MLP neurons of a small language model. Each row is named by its layer, matrix (gate and up: input weights; down: output weights) and neuron, and shows model dimensions 128-255. Each number is 500 + 50 x the weight over its row's rms, rounded and kept within 0 to 999. Numbers have three digits each. A neuron's up and down rows have the sign that makes its largest values positive.
After each neuron's rows, "fires before" lists the tokens most often just after its 100 highest values on Wikipedia text that the model never trained on; "fires in" lists the words (lower case) most often at its 100 highest values on Wikipedia text that the model never trained on.

L5.gate538:427402417457607498456490466519615402520450481545481513525483598515488560470460518463482608461443519489442572483578510529508443476442458431406480516514411445541529527495360494504508360483457524499530502580472509468518533451519536424522478442488560497480607455490508523489593483518578600519473539552537545591389525483519508481479461588583474609578507523543482519515490580479442522448477
L5.up538:547444592479487395591541471467422557526446390516444541567508472512535550470490460424555536450514477508561448489442479466489614494552452424494460510507523524570518510473363469503477557474560521537489513473526501476446450521487441517541587558538489500544536537511400426421584502547520566523533504577496504523457473526431512625516532566465579517446497472515441521519498470522386509502466
L5.down538:539540478550573394502497531483542535467342491481458591482475436479540531471488460485529534469487530459580562533516536560574489481502521501481529484455420397529556449503508533490485563510502423598525495533473517540505508516505512482513531495449548512418471513463514530495588461504537482424568506583548469524480541483415598557613366495470445449548493557526456543497573574546448555562480
fires before: " the", " them", " "
fires in: "of"

L9.gate177:509441514433465557595444571410475456545474368499547500560407526550451538458495514487462499463485525490430379458570552529452552471542510477441470472584562463606383410416602432482505457524478463476517495535547500454495429506506426462561472513553575558463519649432508486495475566524392480584567493532558499512504471543476476575469544525505521501477473529555496531445546532481450553450474
L9.up177:497470388530482554538489611498518435464502525371560572556499513485482487561500538562394450470507515487538521470529492435596517476505464577545488543515418480554437489501556494442577548484449525494537460553480506546528500529565340537460483458540564512551486531460486425524480585552582445497470474526516493511540467494467483550579536457521479536550516503577515613426480492485573468432454
L9.down177:538492549484558572565585559516482400505481502564580557434478486508529399545504484384386542426536499445528595468608475496559502483486429540604507492591450504432547446572488393503498495545407412571517534532525465434443450496525397489463527519500549488587472505551427497437510542479553475491451496465581489505475518452528520451553513483484449449568555513497539548472437509414469423465548
fires before: " |", "0", ".", "–", ";"
fires in: "0", "000", "00"

L8.gate411:452485418526436527527390425493484474541572535544487466494527500457589489580507407543428536432502532514346516481405474455469520527488565553496544540451551466470536485619502442503477598555535512507518564532493498518510551493490586458509471551550365509491505530486463478525545524453490484538457630519546500478543595611528459563517465534480532503478513559385512448467494537407494472508509
L8.up411:509459494487422521474492506567483531626448560502519526593600574451597532452490522454527606472539498463481520466505521464488429564452532506564568551460548557434487503480483470432404522401427540560568545410572569520470518395516471472445537517462430548474434465588500545568428498470525483520515550459555554525501560632536501563515499549574536518555533499504593468468426459495434450423518
L8.down411:523450498457485434496496517466530546553531386489568522542501496530524559451483581439483420470535481514535541404457523482572501406589485553464505488454549652552461518431441494483475504579472483544489577558494626511420467478510489516502453648495522445448424589539427554561520577487476505527460592482465503580531440492500518426558527561467510553540592583506500512529503386542520440571575
fires before: " the", " ", " his", " this", " a"
fires in: "during", "after", "of", "to", "following", "until"

L8.gate648:576396462516489482434488579514519475537490471588510476567492611469607360483453533419558530548429507556559584568511521552506487468462423398535502545515476427540471532575474574476534482471453480517516540442508602521480484493436505473502493463612649463465431535556532489456469508474522532467486496554502545384512540436462544447513417403505583548531568515548488448506453452475458415522539
L8.up648:489528460546530546490479463463470427504526498525493540572424510534602503461456627495533590482497589485478519515558542618452521492515552408462532547512498518476457567491405445539635517541576497536454544627515448493444596378513496617585562530456528655576584490485513553475481559564563560517506436513479554525541475461461477476511495571476519454542537492497486473526504532464507495475512
L8.down648:530594539674424443463578636439493441484485506530439454479513517382485402584512453564531458490558493507498443517488427558410454551513500471532539500530469441572458492520410531438497409555578530483509379499531509503450502455504421530579494419567565507480543598490500461488537550495583512487459530487512484518467447617526590534469463504480534430549552521529518479494476574599551589555472
fires before: " the", " them", " their"
fires in: "of", "among"

L4.gate318:541479496447580492419430456584483391608454478488495495509520476452476495444481551428496552479492544535520404504473433539543443573465499565448524589549432405582458623471529489514450411486544542444497513607492438435473487483545541463541456664515550426560411570527571524470530488462492372515581563478503557635576559521525523583511490514446552456542513577517580488519472467467523537519467
L4.up318:485466405517497442398488473544466504553457531501512516516482492388510486527489442540542594495494444488515587549529430429384465566478517551450493537528508484530495520506525514412354454433579535499432615531512449572455497497522559411502456448520490551524421545555543556505506466440530508445469532442577517490508479510588567517514439576589557514572448504460516457421469420486488500482537
L4.down318:515501391474540446545495466426427509582546500508598520449526507574537520474535462568593527461520527514416521432563526462442448538478536512398562513455499660481511519498519546554573610465482544503517467550471446473471477533590461548372411486558489598494478607562438491530532481423456502547506502476428472503503537545492522455422462516463529481470466452507468483540490509536483487559440
fires before: " the", " ", " his"
fires in: "of", "during"

L7.gate548:589480498551442502482504520505492500468439428517509509567461526528430472458534635529562487592485548477464560393477525466500495535538599551459380503547410472381479557530467506502497496587478549447532540484486413478556453514483464603490543560472473451495511531555514407460501437465584513523464471549475549515508496604464523529436472491570530575519530508504422520444521527527490492561536
L7.up548:494446479517535459495532498526585479559503438535487486477471534504525526514441551508482510563482511573495469484500503517581554501478472508469521517577464489417518279512535466439480542473532423534505447544541538475436430471654501443462435514567477488399461533445528543492474496450482353446551580455576575551459538540508519526446402481487455369408461485566511529405425521547540454506476
L7.down548:506506468476473457465545525480523473425492411537513432398473544528394487360527545503511533485460559467526541507504516540511491541507472437518506387561538546473416440529456481452492475500529489504498492461469491508610623438518427455478475517475516448484398625487449553542490445408504475600472557528532446490569538501540462588465476568500566501527432463453442574405573517552486530521513
fires before: " the", " with", " a", " "
fires in: "of", "on", "along", "onto"

L9.gate285:516472506476432439581465571516490496562423456554437593500459571449479545530443496622517366501464486458443489449400468482501515545571447464549541496452483456528508424439481512491460571427557497474509571539503458496535523503456490522551509528428542567552483457498483431462521426592413497462488487534525499519612498568454500601470494611526574491535467491493412474507430512429433520495514
L9.up285:520545466413539484485503559432513445439479449597492505446426555571485515505519535531403563563396551434555571544553572519478499536472477471506524511461455483540531451467499479477480509584459520562566474592545422510568507517533521607422485460549493456427534528503487408542472397562530542556500529405470486485559496597580559477458552531544536385596531540502478630511544525557570469592508
L9.down285:497494506592543490557564681567429497464462542478423555477515489520507547564502517486554521527451399535433497446471563525454497607444460599516474593414368442491465483560483508511575520469408546459477560536416530502544509508494528496588537502527517474493511448488559499494525509537501387485492465553632517468607493477542539558523442459533482434500579483525445529559466539452544532488500
fires before: " |", "0", ".", ",", "le"
fires in: "1", "10", "9", "11", "shuttle"

L7.gate152:514472463604501498434550489515553503557507595564444535518501525479530501507510549536518493492546586558380526577476503612511537410572498479411442482471444463577534466488446512552540462469491526549481576640548434453575581488512462493502458513505516463513477545471438536511471430515472468510489504502544497480397486462535618619516481623503537544557497563497489539480440492488506551511479
L7.up152:510542509545541521473462433577451432400454474472491595517569447471479546480437545486571582442484567534509545532510568505450450515426548492419442482532484440443466544503525605417501455560422476501572546642504392475540608468461409486492505581516476553591495585521486535499457458516530475563513536512520526554480483513454549543474435467540583539413467510534525530443545467579551470526460
L7.down152:481485410530503448495497530445503428428519576502583593490518544462487452521471500450434524423475500377449445509535505506478518497484454414441584471484498459565576534463440504431394499436531543466545447481546492504412525489631456474604466554437484577509462573439397405487480460428498432553500529374562556503524543489555470474446409530433482449559550515463463462554445566581480513452513
fires before: " the", " them"
fires in: "of", "for"

L4.gate223:552458474454439559537470474459534473531535533651459515422566471474493525491480527477460484479517531565504486414509506432430508532421457532492522487453543449533508522414605469566457521454473566534382528538503517457485390480502527470500442535417504481530455558478553453541516462634519469457478423543521443612489521518426418520486463513495463450481541486549441498420570420507494518502460
L4.up223:488468504482481601441512521589533537422484566520479502421446515551458577537562534489493487527573623611402457444550423532465427534465472475523508485365563497451526499579450459475485371520353544492476574533581511409515499519499502544428502534519497459442426471451490485545435461442516473571366479488505416506518455548458394537501555510528516539557411467487557513509487505464603464437458
L4.down223:468489587494449478508507508610517523496448532407488464612448447583544515556526479546555449464441473546516407496441444582447478486475474427487497525533500556505423524476500412449467515389475472514503475433562470475494563577561481543503493623472507612493500563456497471489414503522452478569462434504456453497357459576438494529573424475532502400476574484431471556465455520469537557437492
fires before: " |", ";"
fires in: "0"

L5.gate464:467483437479476594500525498499568444525479511419507491474586491491474455503499415469371363533494557551502501510557445516552551528461586544498500473527423349560483544488398483498542473504461462475495520542497562462513444595514539495463484529536531452517596508454443508511454505503503429515509578523525460534439485482477506518469519491555607406489420511531494435420485553480584559543555
L5.up464:542569386552507460520454526458468456487445401453507598433570552507477553440536551504580616514471582544509527527559590468506467535470488584515471548405499525455529549527458534508545489482449475415582475535446537494445519512462510599525515463437484467523543435474391516570463449489514420543395456541529521481407462568522490539578417542594507625420489518469530478525484471461500494420435
L5.down464:593460433511536479456541470509523499517468530523354501471527484488580447473557571553429551495407510568501486559571426464461448541498488526531449433447544480453598483503446490585573463579507473498500436452534507527557465576526523547544476431494543404448494386490495485426385484542591451512549533485421413520461418608567463528458499520504387468657482501536515582512534349474488495476458
fires before: " ", "ll", "lla"
fires in: "and", "to", "or", "syllable", "sylla"

L7.gate422:552456486380577495427521493497507469454555578594488397429518548541524563528442522479531505486562467509487476509446479574544435446432606499409560476513564439489485525517535435462362433400523516559467524515513485499491572526490471492473505526475448494428395462531538491516489413473578547531511532502459528539465448543497425526537422458482512502497495563538518527456467392565483460514521
L7.up422:474569618512464442451534490504552496400384500481449467571480631463439466547490531482555524484526463489493487502566434505512513542497471572448491505466546535444562492539447449517449504464496455458484474554585519607576570505587414538582548519560483537481444539499586498569480433426511547485493470529571531479512475502531494491520467438513488621559501462404411503403495519524539504453533
L7.down422:546510486541566506562437587470494449599459448493556464531511446488488514485473473519485609389438497442399443466486475402483445580488553515461478496472494530411560433447467463488526487506396476475538569449510482463588531444478514566504473408542466575578488561355519497430454499504433507448490454509455610484605458561485515524511452530466480461533542575467538493467530499516541496477544
fires before: " ", " the", "be", "8"
fires in: "in", "on", "under", "reinbek", "978", "since"

L5.gate418:461503497505477502518461507522496533499413374552514508490459612436457512427586534583529507489465563539411445460466600501588452430461578494481542501525563479496502391448534460546497486503545482529471574580538468489533555437514542497494525578537491551572500552532476584565438492520489481534416526470523428469437457470564478518564417508566478533507519573586443416521561459488541542468552
L5.up418:515489495520507470465508511453527450530556569532527451473464499465458487479580442492461434502495510511485580519473473432531502445413545508423466429504459458565594451385498497538497405608490461585459500481467438477453431505572582499471465476517452536400432514467517482458532582442571454492505408474585467536522497514479433452525518534499659446623547556471567452494441559485433557496520
L5.down418:476521459448437498479446495460442466452522485530537583538510546481545497382544550493494505480501632476448466485584562548477484447479523463617482495502550614474486552571546469458403544501594409507529548534513520532529526489519462557549556516639416561596551615486490423450509416502458466482519614431534442432438457534495521569495464533501476470487539518551508473514471498504495497461479
fires before: " the", " this", " "
fires in: "during", "for", "to", "of", "in", "onto"

L9.gate337:449505414506511532487445479510451421528534389470511569528549573453519483425499446500504567453539540475500501467374589480467509448495458459484519479454501459441459468490582531489503532467534399527528497557415522437523461470464526536515433513498468491474454422473542535506444481412584529456436464652551526561558465627412581532468509452548507543435480579562479495551517489408468450468456
L9.up337:554481611510454491439517486631478490434481502583470381480532615497512552529487425509454502576550504483508505542488604544517503498458447495562465421516510527532509544445520408495458531545461433461522491518460527580485451535483486508528557484582441401588467447451512388515367475560503495478518511473521438504516463483501528545479475474461518582535478490511534516443500482505553370541562
L9.down337:513517447523425458455600485558430456481488521531482546533451583499554526465538488547572479456573527454554565577559520479516485480575463564517518580471496542428522572376504490508522496641492467473440432429514494509463533470629416495450451444466532553439553497490455453496477513529505526446589398464455507454480576502624541559559439480501494496501462495470577533480442535478449434427515
fires before: ".", " |", "–", "5"
fires in: "0", "4", "6", "2", "3", "5"